config = dict(
    head_dim=64,
    parallel_block=False,
    lr_head=0.00993,
    train_tokens=312900000,
)
MLP neurons of a small language model. Each row is named by its layer, matrix (up: input weights) and neuron, and shows model dimensions 64-191. Each number is 128 + 24 x the weight over its row's rms, rounded and kept within 0 to 255. Numbers have three digits each.
Before each neuron's rows, "fires on" lists the tokens most often at its 100 highest values on Wikipedia text that the model never trained on.

fires on: "at", "ot", "et", "it", "ers", "l"
L7.up301:115184177137156180158108102098128105078173122138143120154140088118090085125146154121126065126112162096098135144130132154109143083115115138142155156095141139122130109089114156101107147135087171113132128092125137152120113146128119145150175101164140151140126115138107119122109111139061117194146152143134154132150143136151106123158130135124155119151152111136103139101157126141097154133135

fires on: "end", " th", "en", "ly", "e", " to"
L3.up164:114126124156134133142130154132127129138148175112169116156148105123116136134139091150118119140086153096134137172130113117081130140114128114126113136125135122118110142119147130057143134147133135140177079125128169113187081130132102135177169124073165147168128133139092128097101109117156091159140116098179134123131140107134122098105124118130138150095112103119124117144132083116153151143120

fires on: "ber", " O", "|---|---", "ut", "us", "up"
L3.up625:107119108110113139129131106143161071152146126136098107154150108134125176125133118128141113096130162098127131099114158146170108106137175119128129091149082156131150114090129135124182118092104132141132114134127094102136122123125131088194128148152115094075083167135109140161122106087141168122117137094167180113120108158148153143144103139157150115101138073119124120137122127143114137139095

fires on: "c", " in", "ing", "\n\n", "ol", "in"
L7.up609:119092134140099134133120125148085122130107118120125167177178117129125155122127139118118161166146140064150141111097097093154119126093120103120153159088143138136114101134141125120117122202123094099111081150155082158179116122145111126138122143131160148149093134106121136108145136146175107142095156116143162129111116151148136118069085111155117123132090114134111161126129146127134123135145

fires on: "or", "ut", "it", "est", "ot", "end"
L3.up379:107098138148131132146119161109146120137082117116143092129158141170100143164117140115121145155146138098108172121080124158133107113103173130111136128105154159153109175154120112137118116167136140116154084111115091124102098144134132109129143135113131150151106112061107067106150123141121124102090117160138129105130144146110113152163125082138139069159136112124144156084120171127121159147113

fires on: " n", " |", "N", " N", "on", " an"
L8.up179:122148152104148124112140169121148103144151128123108142153069119124139148130140174104132134134092151114133135131101126111111094084089114135131104149128146145098119107092109120136162113121129113135129132167112160167152060121142085115122129143139090148128147170108126099170163102087135098149142136120116084139122116138130136113135131113141127156158193175104098158137147098145147139137123

fires on: "ar", " f", " e", " ch", "v", " se"
L8.up614:119172139134118118112138131095077156175123073110105138115070164101175125122123156145123149148093131094156151141122149189111134112114155131115151189147123144137108170128141096128162084126114129133153165127104055141112181165139103134137135137127132112139114125154100155126144138113114131117133152118140124136130135146132100139118101108118048108159157146097116091146111114123169104106145

fires on: "p", "-", " (", "es", "e"
L7.up305:087077133099116138120105159106145139120161128108089167147110151124126134124130119107137108111107141121093155119094084165162149124128123142099137116099157156123151195120123150134134149135111144154081161105102131136126121160124109149182121127127147091137102130119074121118122141145122110163103143112104153116169120107149148123156111095182146126094140135115148114154112105085155064136161

fires on: "l", "b", "st", " B", "f", "ab"
L8.up637:106185138161134148118144137131104098106164131087154106140144131132101133065115144104120169161120187118077099155103130118089105137145129105122150112133136102105131103116125174132152139119107183119147135182130097144142114110092118097114158117130153140117103116115116164093113091126109137141142085152140141106084109123106087138099149148135121110114180090121137168116089147182157122138095

fires on: " on", " N", "N", "7", "3", " |"
L3.up264:119155138100136090123119193109150120131134131105138121136107106098145115143107140136133118135101145103111137099162114145130127090137143161140135113171165142129155156128106141137154118112148122143153088113122120126106098108149085088157134103142048165134094127130140146140111104164139146154127143134114124099099085113209130114139112129094098139159163113116166169081120110065142111116158

fires on: "re", "l", "m", " M", "e", "ar"
L8.up189:171122147151106129128162097170121143138155145131139147125131120108128140130126088137090160144118135106096097120142129135093098141154154140120093148138174133144116112101102141149155139112143133106105153140158123112142129117128104116123152155142118068126100108150115136121110106164155173144167149094165113172110101094122111113155132176143138104111102103111129109121079135066149174100147

fires on: "3", " J", "j", "7", "2", "et"
L8.up79:092112135114097133100158115103124150171101131150098106120142148136121127125090152138149110122102101172155151129123095123067139132116122081089108088146148132133122128141149104108172127156185129129145135132168111136167116091110177114143154166172093135127131139121112134138150105062136124112096113120162115108158141139139124118128122108136082124127153136126092144151152123114108097136101

fires on: "\n", "ation", "ial", "ical"
L3.up287:095100099105106120124111158056139154112138174084151102144145119163098146118145102141088134109143113149117122127121135072123123140142121063107131162094157175172150114124131118075136110178107125126118116165142146140171126124113095143121132107123118187138088144179098091172152119123149142079166142148118125087154084118109163120137176110122143113093130141133124124110127116117156121124140

fires on: " p", "p", " P", "os", "et"
L7.up318:092167152102127201141152120132132153152112150117123130125132098091111075121127092124128136129137149167161100149159125156080140126174095151145091063113118143107106131139153137093118143118107124114118118128144102112124126146112107126175135145141159113134061117148101119084126062137079139149131165120153128127167126122143146126175132125150109102141105145140091137122150099142112164153125

fires on: " e", "e", "f", " F", " E", " "
L8.up103:118135161089124106052083098136119149143124167125121130157124123109122180135126085146172153140084072139092159154131142141114119147131120122144120156139101142125151122124130144126112144144158159104141173157097111150156159137088058124142119136118140136075165138124107120131161129133120121134114156139141133117178121123087118156136072120129131143123104113135177124095106136119110153108146

fires on: "\n\n", "s", " ("
L3.up115:128112141109106155144160106143102115142115173135157131139092116118127082116123124149152117111133148142076130146137103154127118158127132120162133155148131099130140118088171129146125134159141118139125139098075110082118115128141106132146165133127102133142135099128133120132158119127152136097141138076157151106129094112143100101135140147122096119118077114115136158135080114171089132105121

fires on: " M", " m", "om", "2"
L8.up536:138107126102114141146159117123098117119138097152131101129111149116101119168101151116137127159111125119089129180137125110134103171160110182131130121136076163125129116151112111147113151112094166113147120119131104092160175118116139101153169140143098142158129134122136084117131182144153137114137162147137059103148125138136144148092157159167125101151136130079161129116110136068116083153155

fires on: " in", "ol", " at", "ur", "if"
L7.up204:130081148097099089094112149141132129093157144131147132164127097147146125141118128163117148147102117098153153120145156119152077113123160108088143123153119139080123122151128109160085069142134189088118113180121123147130088107140106090153135107117154147135097135131107136169135113122115122116136163110124138154115113121145122117102139147134120147168107159138128111131126138144120129158148

fires on: "t", " it", "he", " is", " He", "et"
L7.up482:166152099132161113138145148154116120118125088109160170154156099157121110131115120122145138086121129115096119156133060115109124116130176120129154146114133152117152140127154111134118159108087174097110112151105155109123115141080131147133148115102093098126122069104105142126138088092162105152127115140127158108183129121117162117137101081151115138091111172087096064148182147134114122137146

fires on: " s", " ", "n", " it", " an", "or"
L7.up363:083104157152116151135087102145115168169111136126149148133113130116108158134094112074091119128116172148094148104154123113090160127132156133133069129123112133111167145134121148156126132119144167134132128144131172152182094102130138133136133143131136119143154127138091122105159131165127128112126109151078109109150111102150137138149120164147083117142112134095097090105117099141116140144128

fires on: " |", " ", "qu", " P", "3"
L2.up627:100109127141164091146104105108143161154134133164126135134178151141121105140157115139145119122129097160165103071151167156109107109090139130147130157162126144141172121117142156097135114150156129108111142104163106102145097164105088112148153114140127142138100124145110142096118128145070118137120137130095098159107142122105159105181134130099115174138121154121098152127131146141097098147141

fires on: "el", "ord", "l", "s", "os", "at"
L3.up630:159143160085117141110148098153119144099118118119117101078146130201134135171110127136115089147143146121134137138119167107120134123172113115075148160155110133155146092135108161126108132136118108137099132098190143134095146127136111117148087103168105130140129104120135073140125126164125115115105105156140094142185108107188117082140117156094178092105139101100148115131110104073146139098114

fires on: "ov", "ay", "ly", "v", "j"
L3.up395:114134126114102154129174082141117129124077127136131106136126121108156133123163090138131120139133171120147098135168133129092144161114140108114103131146099147120134132134085144085139121132166187118135140103132133117130102108138114119161113133092130135132091168131124153174139109120098184149178111149143103135148144115122125105065152123121147144102139132094074143164135085115098098111121

fires on: "nd", "an", "ou", "t", "en", "ew"
L7.up617:072114122102110121135085131144113163190124153124118127159123134145111124135144105143125142082125163117155059145104112151146080151186141148082120155111115134137119112114146079100124135128080093125126128129073110121116132146137131141147116125136104155150116102141120138167102106126159172118149108133104142086137112127144103151143101118159161105150147120111109119156130081134079109140096

fires on: "n", "ill", "l", "f", "it", "ay"
L8.up178:151127129108094132122104152131177112126119113140127153140143077110090158169121165097132179095158147112114166157120096143146143062133140137137118122101165133085164117091172098169126107112075156113098128117114125113129132099125158111125128113147110083119139136157126160130126141080111133135138067137135117082144156135122099117135165163121094115126115130123137138114133117129093138178143

fires on: "ess", "ment", "se", "ub", "ation", " "
L2.up673:135129105107124127092139085138118148139165152096145109142124134179105152135163138085120133141134105126166090102122134139111093138123152183130125113093150124116179112098048143105140148116086163166148146142129134139168111173127128092126150158117121120139177147098139157158106104081147116135125109151116110113126087099161093113150145167165131148096105109109174135125121093140116127156131

fires on: " p", " s", ".", "e", " P", "P"
L7.up578:092135119146120131098119082131094132110175146139153131148112124137128092123135151086120094146112148174112109152113113118120125126123132113085147121135168152134132135157130099103185167120156136142152168102114141110134180140101135102100108122157121110113146159121127180140139112149119108115090160112108103187132153157095153108137104143123101184142128120091098136115133151164109160122121

fires on: "ow", "ig", "\n", "ear", "um"
L2.up254:070113128120138070106131143148142109145161157115101158089135170141160098146109104142147145156141187135118126157111129119123126071095131108092126154140143151155148115101166150103133133142152180148085111101129134136106163094163058076140149123143120137154144122090117105151182126135095100123141145144112151130182126076102112107140155153104098119133088160125120100115161174125149177113133

fires on: "r", "l"
L7.up401:116117123149116146121101129141130149128096116146082122109111125136146135115116123152119114119127145126086125130103094162145130072124126172147113105116120175146154140120130088162128121076159138134111087123128116100136143150107123110155102154133144103121162177156126123116132117107131119126140116121114076150129123098119128100154158186118184091159172121090121119108097146134140109128166

fires on: "ation"
L3.up466:139101114098129163096150151112153152089127142135180111149119104157135054147094158137120119118117134121136121116151143152142107140121107070139141165107100117141156135134153134058106105138107177153163171133126149161129136101120109160128141155077106159092076154160123131126143112155139153099159155125085094152114146136097136086159161121121131111076152148119158142134108148148109135084109

fires on: "s", ";", " |", "ec", "os"
L2.up252:110129095122117119103108188112167147139120136160109104103174170101133074113167124117111117128144103125142093147126146123129118136130131156135150149150129138094105136133148109082154146176124139102119111131103123147120120124129112171148140123127080124163141132155102142092158123083057137099129126127121085121173141137142138136159084147116189081103166126129144116096200124141156127152124

fires on: " |", " ", ".", ";", "7"
L7.up340:151168135149117115121120174130150147065127126140129086127105104092134133108110107182103108076159122110164104131140136110096136143137182155113146180162108064090105137151114131073116152103155084125126116148100104147122104136150159106107156090085168133124116121130101121093148134148146102117118088127101140119150127118134159104118150170118107104136161108151198123105143137152113144165140

fires on: "t", "h", "e", "ing", "a", "at"
L7.up551:138108146131147103164082111133142122148104156114121130120143092158091083137137114146106106142133148138118103086154128115117080131121142144122138114097149116177154108115157146135136141152104159135144124096127141109175136101158134125145156118131106146123186078127082144091148174151151116160119129115130133107179100134136099117098125112139110126099158073138131124118114146073113102146127

fires on: "em", "iv", "ar", "oc", ":"
L3.up658:126139161137046122141119112157174075150133161109146132141140141130157156151121136162132163156094154129088119162117119159151114141147113104148139128098104157107127099112138157124157132095125197101149166114152150100160143103104167142139132121118159137147140108119123117101105103122145120133107133104088176125124131165114079116144113136117119104114175115130150117117173163136135119081120

fires on: "ich", "8", "1", "2", "9"
L3.up217:149118165100116125130095134156140144123154146160144135097125130111118095144116115118146147114061125150115160114120127072126135129117117109129170132130174148144075160118132125174134088114165095149156137147127102108129101132121143138098127176169137141147082115088101138151118082137168131135155126172096109142106151127149136156149144147106118104124155122096134142097111157130137091115140

fires on: "iv", "e", "|---|---", "5", "7"
L8.up341:089149126116133166102126100108209169162076125159151103109160129138105108115102127107101136129141117092161104099125111120147127118101140116144109184117119138153094166103134111119131128148137141116126091190105125127144163106108086093102141117187131136123080118147121141172105132159197150134113126102165079098145121133149179117093123095136133116142137146139120141095137140111118148098145

fires on: " th", " s", "end", "ong", "b", "a"
L8.up309:087092134164094161120139131159129091168156110097132120122138142164134133124186101123149135124136178136147153108134130124154119116108128094120133151090133120109170140117140056120148138120141126099146141175169119157167104134117132137148134128120122121184137116130149119120118076133097134115146127106152123165108088135134135099145124127131128129164082119142124083145130088116132168152129

fires on: "t", "ch", "s", "in", "se", "e"
L7.up77:124139159133108109138150114120110122111124136156107101102119134161111098120138107120138092124146156131139145145169108129116113140110147138124115117146173140162116134089126121126138121135096152137181069120140116158142116133151120155123166138129165152098117091157125136077118125161130116179161121131123145077104126107139116120134130114139134107128145121158146149127076119132121114147102

fires on: "il", "iv", "ame", "ad", "is"
L3.up334:114118091098103101120127131184178095169129108118152124091099101112137132120144106100128126141140097149088137125138124125129126172184101134093147127112173130112130129148135171146150133102106136098131136131155124156164131127109137129096125215148149141128145085110141163157107174158210175105152149147136124135099137135144158110138116113161094122138140163104154127109113152143146109097112

fires on: " (", " "
L2.up264:151108096079108101116122117139167133151121163122121123125147121126149084114096135123117088144184101162142132100143140179147115105144132139151112165170084105146154161129107157090136130116117128115126151138106138105150137138123117107148105130139132172101099102125141156137136138122128136174152110124096090179143101116134106122141135118083150172188143082093155150117107139135100093085126

fires on: " b", " a", "5", " o", " ", "3"
L7.up21:083150139099113118120092139156115140147101139161155117164182151062106134131100112094078124155117134135133142146139109121166155128159119120119158095154125129146134121110129097085093124109134129104120159120134125084121137155096138129163109135156078155107116090136117142133126110159175114135121165114166120141099111155140133166130169110111104140206134112091142121138143129114067125086153

fires on: "ov", "v"
L2.up457:100124163132150149137131096138148140154122145132154093157065090126169099146141059163137089131160180162155143137117128102125142111106113140115092115127097119146131147094133142122144131116154137100128158162093143145116107116104108118145127143129145090131096159143169135134129092122113185145107111127136123104119123168096137121092152102119145142135130112140113136153111153149126127105150

fires on: "d", " E", "ed", "l", "2", " e"
L8.up361:123122191094126119146141142148124102103142127145101139145144159150136175089114115102170130159062120177130130103121163118098106138125139157130173137103125117119108102100143139084164125126135159106148108140125136138126121137099071090099115096138125114124134130118103093171089129111118094156152171141120124136120138137123122152117119115139145101106157166132166136095067129146135147137151

fires on: " and", " wh", "'s", " to", " a", " d"
L2.up606:129116102124138137152149169116091079124126100119138135115152113097137110144112102135126093107132099122074117132150166151089104110122100127137113105141107120162119117091090131138123111120124086100146135124102130148171179158135130123116138164137140158177174157145117123120127111171135153168108142131148125154150079141139135124113118129077180137137121121138131115156098109110086129127078

fires on: "est", "nd", "-"
L2.up123:126158136113142169126129188152121159101090125114163172086135124100090120128137110131159149126158092143144136168124115101130160104144169127103127117125128142129088137162164147128132131114147117159151139122163131144107131105149126104147180133093122135157114117087112084148145119089128133104150105200154106113141129136166113143140118071130115131157111110146124097089131099134162098122109

fires on: " l", "l", "L", "^", " e", "e"
L8.up38:130126126121132135084122072175135111110134115159123134067077116132079141113146121124163120125152139118133142103182104130136121107181147147134135096138163120127123158118158152144134110130121155138152141137144134097155134091120150120151138157145055088120166135178148109160160160146104131140147146137147152123113148095089121114110163166104143143127132159153136130133167115094133118123144

fires on: "es", "ce", "ies", "s"
L2.up442:106095160166133128180152122141108169149096146114148097123125122144116119136104114078161126113150177156150137089132117167113126155155160104143098144079107155117123139087145146160146137138168147134130121138087102135124110144091098110138138101143130148129182118168089146113112122137120138086144146135099156087149113152122107117140157165089134146101090120140128128095111155166093115112161

fires on: "e", "l", "-", "le", "h", "b"
L7.up364:126150134148156144130082109185119121106117085105083121149087143174096159163136104143158136124136117112096116143104117111112130167136165115158167093118169163137132134123160119134108126113161108145134179100144132116128114109076128099130115143150136051118129151125115125098129153106130110145083166108111147101130117115122130149180151147155122140133172157137135137176124097097146116163115

fires on: "l", "qu", "t", "w", "e"
L3.up525:184151122131105084100122073152057141111133157137114151134111156117130136176128117111103132127117103119115132120089160153089114094125163111111151100123142129129131069100142130188140123165132147112123164116145140095156137130125103125120122143152114126114101107183159131110150169117093135140134083107100129128102098138083159097119157123118139093129092107132136149169136164141151125168159

fires on: "s", "k", "i", "{", "l", "it"
L8.up578:155122114129105127120127063106087061119109140091123122110120099146110108094129130131183119104146130152186123127135130171123100083126150145142132086136158139112121136114154107174124120171144110134115112117129121145141102115080107086179118145139113137127151119089125163109150135144109095118155126089152149094106154151156128137101134122104177123140135126175129127136117136141114158131122

fires on: "i", "d", "y", "ing", "{"
L8.up241:137098133142133118119120103155117113061119149110144097110178126140119133116157109090162131113119143139133100102137120143112138105147112166175150117138098153145122139078157079168111101172133148163113108133110142149135083150125115104134110118131080131141067140143098100139120126144150142099121144152150158115149101111133135172113130126147122129114149166190128123114125136133097113157124

fires on: "ly", "ent", "ound", "P", "y"
L7.up523:147141135134109095096143118085127133134095131106148098113137161092178120081161115116144136106066163126139105159134118145160104138139155126144153119127096103121111120112128131123169109169074124140092114117136148076090151106127124117107147171098113105131149137117105108127169062118085069152128139117089140082136132175155138143164118159159127102136115149129121159123105128128156151121124

fires on: "n", "|---|---", "up", " sp", "p", " pl"
L3.up488:116070114112104125112097088138172135177129127137081101134120177109145180145129141117162157130116119107153101120156148140161111078085099160157148124111118109087160122110161107101161117131125173102129160152148156134150130090129110137101118142105121070119071146122146144157140106144174171132128134097156107136097114118145140143143122123134163150090144130117100118116099090148128142140134

fires on: "oc", "ent", "y", "op", "ri", "u"
L2.up503:088098152144142182136132157121113168122112104113169113138118119116121163122108134148115113144136134097157107141107152175119129142110122160102131098105113175153119122136098151131108147117119113104110116153151180145161150125088125109119129145123142125129146120101148158139158141134194147145120115092182099101038147118070118123086173125165178122171101128120125134094149101095123127150125

fires on: "er", "m", "r", "l", "s", "en"
L7.up330:123138145133129128168119083090111125123158156146094133105101105136116100134129119104136155125168153122103130103145111150122144153141150134111116148097084102094140147127148127086109147136128102173114133150119116114174109102112088157210157133126152119085141157178111145156163102148095163144156111116128128104153130119158131116120115145132133097154127108101087127146084137128104142166125

fires on: "iv"
L3.up372:089144156121126142118062111135196113177134137126121112130169120106150100122110071117128160156127106147135113118108178156120117109144102119166115126082124157115136131132188122145118127111096184098164122124141161125132111134102129115117079135139140119147140162131123151108115097107157167099128116130147114127154146122160116122161165109141094119155165127167157166123165181157092125077121

fires on: "2", "4", "8", "6", "5", "7"
L8.up731:110140158149146105137098137162149119142140127121138126117176107080115093159090147116122110155126114135151156091160135136113103157126127116101079162114140164142104137182146129141110154137150130140179110132107113151089099117100109092133157162154104150142118107143137116177112118093173119102120131101124097132117178149163150156108123093119121129144145137138181127151129156092115117153140

fires on: "e", "ch", " ch", "15", " H"
L7.up290:151127180104111134118145106146087094132090149160087096103097152099133109134066116136160148138087131143143154176155094132112131180154142131143085105113150119110135165089109141165134140125154159125148140112135120102115166104149123119129145148161121112114139129106125167068159117078149093127164144097128140108183118163125146103179128158100131072111120121147111126155095093108126121126141

fires on: "T", " F", "F", "Q", " T"
L2.up112:136086163116115106138149103137086116134135142086123174097105153109135153139110158157114122156111147146168137132138118109078106120163142121072113138126152116115108096126140167092136128144162132144121120124103141187185115105125134141113115139125099134132150136130089171091088137151147084123137107124121177121131134170131112145114107179147144094135129126077152124147136110124152125146178

fires on: "ct", "re", "b", "it", ":"
L7.up128:098144132119135150148150104131165132120129108117080103126115116102137147111112106111132085105176127154138157146124118144118138127106091159108132143146152201173141169111119125134141161130109118101115127120137116133130134145069126134147109180161150156177128175115160094133116090149132095156107121141109163148127122142097097132123137102153144116102114154150132098098152108145119163169098

fires on: " m", " M", " pl"
L7.up327:128126150120093156129141132129128101100132099109128147146089149113105160156137120086163149136148133139104149129101077125102128133140099164123128140135107142117108116112106135114186138059119124135152083141098106109114115146133126118140123115135114113178149114123148113122130139123166168137164130107182100111125165160114159161140149148109130122118090114085114098136129113146177137145106

fires on: "ab", "y", "il", "a", "b"
L7.up718:126125152156154133156134165124103118128122140151142098131168156192120108108145135109149142141161115126147144158131165124130097096110128121117163149122151114143163116115066138109123137113137183137127180178137115141164140119101111139140093079111124152142098101078131101128134125111158113149139104123130092104119135135158061124089157150156099141130133101169134137128093137174109141104139

fires on: " s", " S", " c", " f", " "
L8.up2:098156144103113125156118152144127151163156161098090152106144104125099154128106163138138126129116112162102119104141139100065131123105124118114130098106138131120165138138140144154105135155121113120118155134173128142124091118112133171162165131139106088133142132122097129128109119098106143107106115125068111115072125181085146121146147137145109138162118109085138137109141096150127150128150

fires on: " m", " M"
L8.up53:117114121140146144114166064093107131144126147126142122151083160143120151159128121098102151142130123101116200143155146138131120127106123147103132107118120169115100119170103124132107123111158126057100160137135138088145150152155106116130180127177125116138050071134140104120119130142160120094122137145156130097134115149146134143134140128139096133143074134086128111118135174130129154130163

fires on: "ak", "k", " K", "od", "d", "at"
L8.up512:092178159101113129096139139143088138110148104083124149147141096131146132086137110128129107103161127160128137114148127123093129092117140112084115092114103117147077130123103148163147126124129109095133115127164115126158141086135132143118115135187172097109081141158158141133096096176127177140155142142162129176123130110155110150130125154121151157155140123137112176121147128143115146105140

fires on: "s", "us", "a"
L3.up375:157112189109098120139140120147135121165146114138174147107144155115129128144150125087142096083153141107125148151155157140126146126114146111148104119094129131111084135069175123168130155128134160114153086139080121110090151126148101149149120136130123162136123104118130096131165155136176162156138120106117078076144100156118122134129110153090140115076128142150159121173077127120089121153122

fires on: "2", "u", "e", "ed", " ", "l"
L7.up85:109117126136130141129128111127089109160139145156131098143116101117117144134090083084129123130161093125084165144154122148142123117152118175148156117126131147113123159097108157134083109184118176133136130096129123124162148134122130102106126123128152129131107133118153128157100111158154177174093092128127075169091172128122098149144157085100111164131165110146133130125116129148114089108153

fires on: "ing", "ly", "'s", "x", " and"
L2.up66:142105138174120135127122159124060102135101141165169114094147110158161100126113125157132117139145143131068129122123113116092128134167138134142150122130129152153140121110142168103122055106203168088133088109134113147127124138078136170075155169148143142137143109160110084161113105108162152136074100141097130114130113144133068139128092091145136139170149128146127137149113115142141154128136

fires on: ",", "b", "a", "f", "e", "j"
L3.up381:175117184122143121123113146151155141123101141152065165110128087156101160109153077106152116141124112124151107114122119090131137142123167108095150130135162140149148121069156122091136138093113143116170142150173131135158128157141144136127146147129126052114100152137126123138139103090128116123090109142168111110146125088133102159107115143165131114126162128177145118111127122121147101117131

fires on: "r", "t", "ant", "er", "ber", " an"
L8.up494:111092113135096138163167139104137092127168151143143129081181130149125124128123149112142139124129160131112116130114144166129127162131162198104161107090105115096133154111156129093096060135064111165125130105108075106112108103155123128154122124160113130125133087165181147153116124094131159183153136126115116120129113122091125150114083116130101100132141138110093128083119162112123137135146

fires on: "y", "an", "ent", "em", " com"
L2.up560:095107124140161160115102103111118098131135145129172164167151129131113113090129109146103139154129135125108121126143128156146137174122122148137118102114105151155142133108152121106148164171124118107117107094148153091113126081074140132159148125128144097141088109168110136141132156158126129091113084137152103098112101105088116158076138145121113110152130111141115101107148092123170094194146

fires on: "os", "l", "ow"
L3.up49:103153165102159147107120094141119112102167132146100096109119151128104099180140140133128108156132145123155106136080151139110167111162132118150115134139157149150140114097152141080126152098119118123099110072139116155138140151094112146137144113127119145155130131086088134180124123109091110152124158135146151123133101134124114112124159158150160111137112105121085117135164085141125167146124

fires on: "t", "ember", "em", "nd", "ent", "er"
L7.up343:094158142116151132140117102087164140154118137146142077158112106121112088126152104144137148157134075154176092094151152163149158131101147130127117082121120136083140118092116109129120132164149131128132134124107112168104075115097130121148116133152110191122068130140130141171122127145137158107151132135116140062081145172189138140116121133151113107151134099097095119150131121147146129112090

fires on: "s", "ak", "at", " as"
L8.up426:083170185131072132147123126140139132063114083149132143155194119136164131136129097102180086104127145137144174147125102145172113127144144132138128148118108172134101107085130117123148128113131133090179139127157119170114132114136072106126119110129143137106131143155131137116158136195077144133138152127124101161137124132131111149095170130116140146070103098109121116133144120154134138097128

fires on: "ent", "ip", "ot", "on"
L2.up289:134122139136120100093100162109134151100099146117146121137125160147120101127124109128133096109124112139126169099130157134102098138143116115109168188094104142123120105162154119104115129147107148187098150135146113103119125115128113148127115102155123113104124173107085109053116128121111131125115128144168149124144150167188147112107147170124173157142102107122139122079107131138117110098121

fires on: "0", "oc", "ar", "4"
L8.up165:128107146154122149132168134131090086098171107137121093130145102090107127131135174121123135163121154135124099145122101133121140106127108135124157142091107140135140105115156145125119093153093142106129159157137151107090113138119130139160147164190136124143157158133162085122118107124168153110149150110099183146157139111109110099136123112103165122133124123125097162137142192099107127123095

fires on: "f", "r", "t"
L7.up503:145138141125117121080112123196152138133107126124108147136085104113125129138132115132107161162168104120133108161122102068129138103168100105113157112142131156089130137176184133138162149107090150151114102101129137117154123156110099104132099155133118140111140148147126114101172128109106097115148082158078103091095165091124123136134135136144114117147162124144141138113121147112187120138160

fires on: ";", " |", "th", "N", "t"
L2.up744:160134136184104168107174162108128142122127121153125106135141128112111152113152099145125077139130137146132174112118136092100112140129137124125148171130159120138156161133166139118165083125157112108127106132132166150136100129085126148111157183110115154144134101126086115099164133108155164141086097115138111133125136091126168142142123101133146105154161130121166157136118113144117109131123

fires on: " p", " P", "P"
L2.up404:077123150090142114127139108113069114123140105120106145129117127124109141190114133099083166114106163137114150123143158131117153078175155116136136125160127162117166133133103136102122148136116138125130160089172102109105127138151106162088131134152135137142097133129079170125120096187087165134132176111102157137129154125108150086116120104158104113132161129111123145097172117154105089108116

fires on: " J", "j", "J"
L8.up487:134143133122138136138128121122126180140132111134119098094135170108142116091124091115150127111119117148145139093106125165127103083122162118142112114143083163094128089132162080069116118135136105113134109130167127164118121149110135118140128139142058141145143114131141125120190061098139139139135184135119112164105166151105157149111098126131114134159092099081089126139171148165098134165100